MLP neurons of a small language model. Each row is named by its layer, matrix (gate and up: input weights; down: output weights) and neuron, and shows model dimensions 288-383. Each number is 50 + 12 x the weight over its row's rms, rounded and kept within 0 to 99. A neuron's up and down rows have the sign that makes its largest values positive.
A block is one neuron, or neurons of one layer that tend to fire together. After each block is what it responds to, as a language model described it from the Wikipedia text at the highest values.

L4.gate164:38 56 47 54 29 62 43 27 40 48 39 51 76 65 42 68 59 55 45 57 41 44 69 58 46 57 53 66 58 69 42 53 40 51 45 64 58 67 60 56 54 35 45 63 28 54 49 60 35 47 53 33 51 53 48 47 46 48 59 46 36 47 63 64 54 27 47 45 43 30 56 58 36 46 40 60 60 60 66 65 84 47 57 35 31 68 42 62 63 67 70 39 49 56 59 54
L4.up164:43 71 34 62 66 65 40 51 62 57 50 59 61 41 62 72 43 51 53 54 61 30 42 24 37 42 44 49 56 59 60 66 56 59 37 34 35 58 35 46 59 38 73 44 47 27 42 27 39 74 55 36 39 37 60 55 49 22 40 39 64 50 81 47 65 41 36 62 47 29 59 64 47 54 58 46 43 69 52 49 56 62 41 44 57 51 46 53 36 62 46 51 57 34 63 45
L4.down164:60 74 54 58 50 53 34 49 64 58 59 57 38 49 66 38 59 50 69 44 56 49 40 40 60 62 58 71 36 39 34 49 40 70 41 64 54 53 35 56 61 36 70 37 28 32 63 54 54 56 40 40 48 53 51 46 45 40 55 50 60 40 46 57 46 55 46 43 49 29 57 47 53 41 69 51 47 36 69 51 64 52 43 19 43 57 32 69 44 56 60 49 54 67 54 54
Description: Qualifying words opening an aside or predicate, often after a comma or copula, such as now, sometimes, not, both, often, is.

L5.gate30:22 80 64 49 28 56 66 68 65 42 52 43 49 55 57 71 57 42 43 45 52 53 58 61 28 50 56 47 41 39 62 35 58 52 47 56 48 48 47 62 58 59 45 63 60 51 57 65 41 40 47 58 46 72 42 73 54 40 37 41 35 63 58 37 56 40 34 48 56 38 44 51 69 49 26 70 42 28 36 38 50 56 72 63 61 50 42 46 67 65 55 69 62 49 59 42
L5.up30:44 52 55 38 56 53 41 28 46 38 59 55 50 49 61 55 42 56 46 55 33 58 74 41 66 47 62 41 55 58 36 57 43 83 53 63 47 60 71 50 66 36 33 59 51 55 37 36 15 43 40 49 38 63 42 30 40 53 36 38 43 50 51 40 40 72 48 49 66 31 51 37 72 30 53 37 69 44 67 36 60 74 71 60 66 49 52 48 60 48 39 42 44 59 46 79
L5.down30:56 58 45 55 55 67 62 58 62 42 60 50 49 43 45 18 55 71 51 50 52 41 41 47 60 45 57 49 34 47 58 63 47 59 35 44 51 60 39 55 46 50 68 46 42 42 42 27 77 34 83 38 57 43 37 47 58 38 56 36 48 32 42 70 51 49 48 57 62 51 46 60 64 37 44 48 63 70 73 29 49 47 40 58 52 42 45 50 45 64 37 47 63 57 47 47
L5.gate316:48 53 27 49 32 52 49 46 27 40 50 32 57 41 41 38 67 39 48 55 44 48 49 28 44 59 59 30 38 67 39 58 54 64 52 55 57 51 30 58 31 43 38 64 68 42 47 66 53 28 60 47 21 45 30 46 43 50 44 47 75 44 56 65 49 47 45 65 48 66 64 57 64 55 63 65 64 57 37 54 64 55 59 56 69 57 57 66 58 47 46 45 43 60 72 40
L5.up316:43 38 59 56 62 76 41 19 53 60 58 77 67 49 63 46 59 45 64 51 46 58 46 70 30 55 49 42 40 39 56 63 50 67 63 33 69 48 39 47 44 38 46 69 46 56 73 72 67 40 31 58 46 42 45 53 48 78 73 52 39 57 66 51 59 47 61 33 38 34 33 72 27 32 41 65 58 42 59 52 63 53 38 53 43 54 42 33 75 41 44 40 63 47 54 32
L5.down316:34 56 40 33 50 35 62 66 57 47 57 44 37 40 63 28 71 44 55 55 56 53 59 52 26 47 57 60 50 32 38 34 66 45 47 63 87 50 54 40 69 58 59 55 50 36 52 40 39 47 51 22 62 42 56 70 62 55 65 59 51 50 44 43 58 66 57 57 33 36 66 43 63 75 62 42 43 74 57 39 44 49 44 59 50 58 42 66 50 42 37 53 46 55 58 48
L5.gate580:63 74 33 39 47 51 64 60 44 24 52 64 40 55 38 69 56 37 36 67 53 44 67 63 41 66 46 68 49 52 47 55 29 66 50 77 63 44 49 71 56 31 42 47 45 51 59 46 30 45 47 64 66 47 53 64 41 52 57 44 34 52 53 39 38 39 36 50 35 58 45 34 58 56 62 64 61 54 44 32 36 45 39 60 54 32 50 52 54 62 57 55 28 40 56 39
L5.up580:54 68 42 57 50 45 49 38 57 58 61 60 66 33 30 50 55 42 39 35 52 59 52 53 57 67 76 70 35 33 58 66 65 36 40 65 47 48 59 49 57 50 37 47 66 61 63 56 66 51 55 44 59 53 42 55 54 74 54 46 66 66 65 62 49 35 41 51 34 51 70 43 45 58 59 39 46 39 42 58 42 73 57 39 46 34 55 37 62 54 40 47 28 56 41 57
L5.down580:57 58 47 43 62 60 43 70 57 42 32 58 43 52 62 59 37 42 57 52 40 40 45 76 48 72 55 73 40 27 52 59 39 58 42 72 57 39 46 44 60 56 39 73 49 61 31 63 45 23 58 43 58 59 44 59 27 44 43 46 41 45 47 39 51 61 22 71 44 43 21 47 46 35 42 59 51 29 44 73 33 72 16 54 72 68 50 31 47 57 41 53 46 62 48 38
L5.gate747:49 45 56 31 26 52 42 45 35 52 50 50 42 62 38 68 44 35 73 42 43 54 54 59 70 33 57 53 62 56 56 34 38 73 51 57 43 62 37 43 55 26 48 75 69 52 41 44 37 29 61 53 35 53 60 34 44 65 61 29 57 70 37 50 54 32 47 40 44 44 65 54 58 39 41 61 44 33 56 48 47 58 49 74 60 36 58 53 61 31 54 54 52 40 48 65
L5.up747:60 76 46 42 67 41 55 54 34 27 36 54 51 42 62 47 52 68 44 72 61 44 68 34 41 45 46 36 51 48 67 33 55 44 56 51 59 30 45 64 40 49 52 63 61 70 25 57 57 40 70 52 40 42 51 64 55 52 29 33 28 64 42 35 36 32 57 34 58 64 62 61 46 37 31 44 51 62 35 62 35 37 31 55 61 57 60 60 47 33 57 31 66 59 49 55
L5.down747:60 34 42 60 37 40 79 52 48 47 57 43 39 40 51 59 47 37 50 63 51 51 60 41 53 34 54 40 32 41 52 52 67 41 56 49 39 47 69 55 39 78 55 44 27 36 72 67 38 50 42 49 50 46 35 48 23 46 39 47 54 55 42 39 49 65 54 69 67 45 62 58 74 39 45 73 31 64 57 72 51 44 16 64 50 67 57 45 50 58 41 46 50 43 58 46
Description: Words in Wikipedia section headings about a person's background, above all "life" in "Early life", also "Personal" and "Academic"; more weakly, kin words like mother and scattered mid-word fragments such as "lo", "st", "agno".

L4.gate592:38 56 44 37 42 53 62 46 58 57 52 33 66 32 47 59 53 31 68 55 38 47 46 38 59 51 43 62 33 56 33 50 71 60 56 47 56 47 36 56 43 35 62 48 67 59 48 43 51 46 56 44 53 71 38 40 55 55 46 63 38 41 57 31 41 44 49 50 52 50 51 36 66 37 64 56 55 57 43 46 50 70 41 71 45 73 37 46 34 69 45 72 35 70 59 25
L4.up592:36 54 54 33 51 40 52 62 49 34 47 59 42 58 53 48 59 53 50 69 41 42 40 70 61 32 55 32 59 45 67 69 34 36 55 76 66 62 36 44 49 38 56 71 49 36 51 58 47 34 66 66 59 49 53 69 46 40 29 41 44 55 31 50 57 58 54 40 62 33 62 28 26 41 55 49 52 28 36 58 49 51 47 46 44 49 50 47 33 42 37 32 57 45 44 47
L4.down592:62 39 21 37 40 46 50 68 32 34 59 59 35 30 35 51 36 67 44 57 49 49 63 53 56 48 46 45 46 36 41 45 52 67 46 47 51 54 54 40 56 41 52 52 67 34 40 61 44 62 49 61 55 28 53 26 44 40 42 42 25 51 45 36 66 55 37 56 46 48 59 40 54 33 48 67 41 28 34 63 45 44 49 72 52 46 69 66 52 65 58 61 65 47 49 41
Description: Words and closing equals signs inside Wikipedia section headings, such as Biography, History, Career, Personal life, and closing ==; occasionally career or review in running text.

L2.gate45:50 57 45 29 45 53 66 50 64 39 65 37 49 71 34 43 36 40 31 41 30 25 38 61 49 45 41 41 67 56 46 42 49 44 31 60 43 43 51 43 50 67 45 70 42 54 47 43 31 64 50 32 43 36 43 49 58 44 34 54 44 37 44 57 64 50 39 69 55 45 53 38 47 39 36 56 61 39 31 50 36 40 47 46 56 53 25 37 68 37 51 32 48 78 51 59
L2.up45:45 59 35 57 38 46 49 55 38 53 45 53 55 65 61 50 62 42 25 65 50 71 56 49 71 82 40 49 62 32 37 37 70 43 44 51 46 43 28 46 43 49 39 57 34 20 38 51 30 48 64 65 54 41 69 53 48 67 57 67 46 35 61 57 58 71 30 64 67 32 62 42 34 38 36 55 30 58 51 22 48 36 81 51 35 68 34 50 68 58 39 37 68 66 48 38
L2.down45:23 36 66 55 57 31 53 58 42 39 44 65 58 46 17 67 43 43 49 40 36 60 46 29 37 50 53 28 40 53 76 54 61 47 62 42 55 40 65 56 44 48 50 47 41 70 41 53 56 47 52 54 41 34 50 80 57 72 40 42 35 44 37 67 43 46 48 63 55 68 51 37 63 56 46 39 50 55 38 62 44 50 62 65 59 59 39 46 68 50 29 44 54 62 44 57
L2.gate140:56 55 33 56 59 47 45 58 46 62 70 41 54 66 47 61 59 55 56 69 34 49 73 40 59 46 39 46 52 52 59 55 60 66 57 48 53 48 31 64 49 33 49 51 58 38 53 61 25 71 38 69 39 62 48 56 54 74 37 56 60 48 45 37 65 63 37 68 48 50 33 49 41 31 52 55 48 62 72 33 67 71 71 65 49 65 60 52 42 38 80 60 29 69 63 52
L2.up140:62 41 74 48 42 24 30 43 47 67 67 51 62 56 48 31 49 58 57 42 65 67 43 51 47 30 48 55 56 49 53 65 47 45 46 32 36 58 66 48 40 60 57 46 56 58 35 55 31 35 28 54 25 43 36 45 42 58 59 54 70 52 43 39 54 68 62 57 48 44 29 44 27 53 42 44 37 55 61 27 51 66 62 55 28 65 70 59 50 57 70 57 45 52 81 55
L2.down140:67 63 70 45 44 23 26 18 50 57 39 42 66 55 54 56 46 31 72 52 41 58 40 38 39 40 59 44 51 36 59 48 35 57 60 51 48 38 42 54 68 56 56 41 49 52 49 50 50 39 47 54 12 27 52 37 49 60 55 68 48 50 49 55 65 37 73 38 31 52 63 35 37 61 52 41 41 66 49 50 50 39 65 50 55 64 49 75 39 51 58 66 60 61 57 63
L2.gate196:29 88 59 69 46 16 60 34 51 63 42 62 66 68 54 63 45 57 36 38 53 45 42 61 54 39 33 50 38 54 36 53 49 49 43 63 51 45 46 67 69 48 53 44 50 39 57 54 29 50 50 45 41 57 34 56 62 68 51 31 73 59 31 39 72 78 40 31 37 62 66 57 63 62 61 63 44 41 62 45 47 53 76 34 57 44 74 56 47 49 49 49 29 57 66 52
L2.up196:78 59 32 68 44 47 68 54 65 58 44 43 65 51 37 54 43 57 67 66 59 49 68 30 36 58 30 60 54 38 39 53 62 61 25 63 65 36 66 56 33 50 54 35 59 42 33 48 49 38 44 44 60 41 53 57 62 54 56 66 65 81 49 67 67 45 77 67 48 30 33 72 47 47 49 56 50 61 31 36 69 51 67 67 45 36 34 42 72 55 48 64 36 43 56 58
L2.down196:74 54 55 41 57 61 52 30 58 62 35 57 75 56 52 45 28 52 73 69 53 56 45 49 28 20 39 32 70 30 53 64 48 59 64 44 79 34 28 69 38 56 42 49 44 73 70 59 47 64 40 61 53 52 56 40 28 39 72 37 33 35 56 49 44 58 66 47 37 50 75 29 53 76 48 47 57 59 51 43 80 47 54 45 62 58 48 61 47 57 39 62 36 43 40 65
L2.gate325:47 61 44 44 32 50 44 28 40 57 72 63 42 73 44 59 36 57 51 35 32 43 72 63 39 51 55 55 42 47 57 56 42 67 50 41 56 60 45 46 67 22 23 63 65 55 48 73 54 50 47 62 53 57 55 52 55 27 35 63 53 59 43 54 38 63 54 34 55 16 68 32 33 33 45 56 56 41 66 31 46 40 63 65 52 58 40 59 55 56 55 38 40 48 63 47
L2.up325:39 48 40 54 34 61 33 49 70 61 37 49 58 64 39 47 81 41 55 49 61 26 60 58 62 45 21 61 54 76 46 53 70 47 62 71 56 39 42 41 66 38 44 46 39 48 40 64 69 41 44 54 72 31 63 52 67 67 65 62 33 68 35 65 61 51 46 23 35 60 18 45 69 46 58 42 64 58 36 31 45 82 70 48 61 46 78 40 68 39 43 43 41 55 40 76
L2.down325:46 69 76 51 33 52 58 50 45 41 50 74 34 50 50 65 47 53 61 52 45 40 45 55 56 69 53 48 47 42 55 60 25 52 65 17 59 37 39 41 68 32 64 44 53 52 53 70 39 48 52 30 61 47 42 45 61 61 43 21 46 59 57 60 45 44 39 63 53 31 50 43 54 39 69 52 38 66 39 51 68 42 52 52 66 58 55 40 62 73 51 34 46 35 40 36
Description: The word career in biographical text such as career-high, pro career, Scientific career, plus word-start pieces like de (destruction, detailed) and medal.

L5.gate133:57 59 54 50 43 50 59 54 66 52 73 58 46 61 60 46 62 72 59 62 30 37 70 46 45 53 52 65 67 53 48 64 52 38 40 43 62 60 51 47 27 48 54 29 51 45 64 60 42 69 37 76 63 49 46 68 54 46 70 55 39 42 60 51 65 58 15 41 61 50 60 68 51 70 36 66 58 46 36 50 54 46 42 55 49 56 55 52 47 41 60 49 51 57 48 60
L5.up133:32 51 74 56 60 47 74 32 51 56 62 53 38 45 72 53 76 67 57 66 43 46 44 48 41 34 58 41 58 46 64 58 56 64 52 34 41 61 51 58 65 28 41 43 49 41 53 75 51 51 46 46 66 55 55 38 34 51 48 54 61 62 68 53 63 65 33 41 52 67 68 56 47 73 54 48 33 34 66 54 51 42 44 47 69 70 67 53 37 51 51 58 58 52 43 40
L5.down133:33 54 30 65 52 54 43 53 50 60 41 37 33 44 61 32 57 36 44 43 59 74 36 67 46 44 48 25 52 55 42 38 26 62 62 48 51 58 66 46 57 56 61 43 38 49 49 57 65 51 64 46 46 54 66 36 31 46 58 37 60 41 52 49 67 65 47 61 68 28 78 57 49 47 48 46 31 44 70 42 47 43 46 61 48 43 33 58 58 51 73 62 69 31 24 56
L5.gate359:52 62 35 53 60 59 56 37 48 50 49 69 69 46 56 50 53 56 42 36 53 70 41 41 67 68 49 50 48 23 31 52 40 34 58 37 37 42 56 59 63 52 44 52 43 56 45 60 69 60 55 28 52 62 48 27 41 61 36 32 56 43 32 66 56 50 59 52 44 33 72 62 75 47 60 65 61 70 54 42 47 44 54 55 50 79 47 61 41 34 69 48 64 42 37 40
L5.up359:43 51 44 52 75 40 42 46 43 58 43 44 73 41 67 53 42 50 45 41 64 56 39 52 60 46 60 33 51 69 48 61 53 57 61 50 49 47 51 60 52 70 62 30 54 24 36 46 44 64 35 45 48 49 38 63 37 79 50 41 43 47 27 71 74 38 42 41 41 37 56 48 52 48 51 52 49 54 75 49 71 53 55 55 37 45 32 65 52 41 56 51 55 55 72 65
L5.down359:46 45 48 43 72 44 58 56 48 51 63 61 33 59 44 46 46 57 32 44 26 55 50 36 74 62 34 63 42 38 75 40 40 34 50 59 68 43 42 53 32 62 43 73 51 40 30 33 48 36 45 46 58 43 34 46 66 46 36 68 53 58 34 56 30 63 45 60 38 47 74 50 46 33 43 35 56 53 66 55 51 46 42 50 66 79 60 59 51 56 36 61 46 70 44 61
L5.gate364:57 54 29 73 49 63 57 37 57 57 51 48 70 48 49 50 70 51 45 44 32 60 47 54 34 48 34 45 75 57 41 46 52 32 43 63 44 59 69 55 43 47 51 43 42 61 69 46 72 69 58 67 60 65 50 38 53 66 46 52 32 34 52 52 73 68 36 42 39 48 44 50 52 45 53 56 43 28 65 65 46 46 58 34 56 41 24 48 60 32 61 73 64 76 49 66
L5.up364:49 50 63 62 54 57 76 54 68 37 34 78 50 50 54 52 32 64 44 28 51 64 44 72 42 49 56 64 60 62 60 41 55 46 49 27 56 50 63 66 33 39 68 52 50 39 45 49 55 65 24 48 61 59 54 24 42 39 38 42 39 53 42 66 59 43 75 62 50 68 41 56 61 50 45 32 48 30 48 42 34 57 63 62 53 61 48 36 59 50 63 43 51 51 60 50
L5.down364:31 44 40 58 40 67 41 49 39 64 49 45 23 48 57 31 59 43 47 27 56 49 51 73 41 61 42 57 52 61 47 38 45 44 52 39 37 48 54 49 61 56 47 45 46 43 52 55 68 56 60 27 30 54 53 53 47 69 41 42 62 50 56 63 63 54 49 66 62 43 82 54 59 43 54 46 32 38 80 57 56 37 32 66 65 48 41 65 51 72 56 55 53 51 51 59
L5.gate523:44 39 51 65 46 72 48 54 69 46 43 74 51 65 46 50 64 46 65 35 54 52 58 51 30 51 49 72 46 40 53 33 54 48 58 55 41 40 52 33 56 61 45 65 50 39 64 60 52 42 56 69 66 47 48 57 76 31 39 29 67 32 53 39 48 48 54 63 31 33 37 46 30 61 45 52 66 31 57 70 56 69 48 47 47 44 37 47 37 48 24 38 56 52 70 40
L5.up523:64 75 52 36 39 44 32 33 46 69 55 47 35 51 30 64 56 59 44 61 41 57 45 64 38 59 57 48 36 67 32 55 41 31 49 51 46 33 40 31 48 40 62 60 58 41 57 44 77 63 71 59 53 36 38 42 46 66 42 41 60 48 56 29 63 68 48 34 38 80 68 57 50 65 61 57 54 51 80 29 44 44 54 37 51 44 45 64 45 23 51 39 56 42 44 42
L5.down523:22 41 59 54 44 48 33 51 58 36 16 58 39 49 52 39 50 35 49 37 66 51 70 50 26 51 36 69 63 59 67 32 64 38 33 75 52 47 34 53 36 37 61 50 54 66 62 66 34 39 48 66 69 66 49 34 31 72 61 49 46 58 54 56 50 30 72 55 50 27 36 67 35 50 45 32 63 59 46 54 60 53 47 50 69 40 49 51 58 52 42 43 58 38 60 52
Description: Finite auxiliary or copula verbs right after a sentence's subject, mostly present-tense is, are, has, as in "It is", "The show is", "Government has".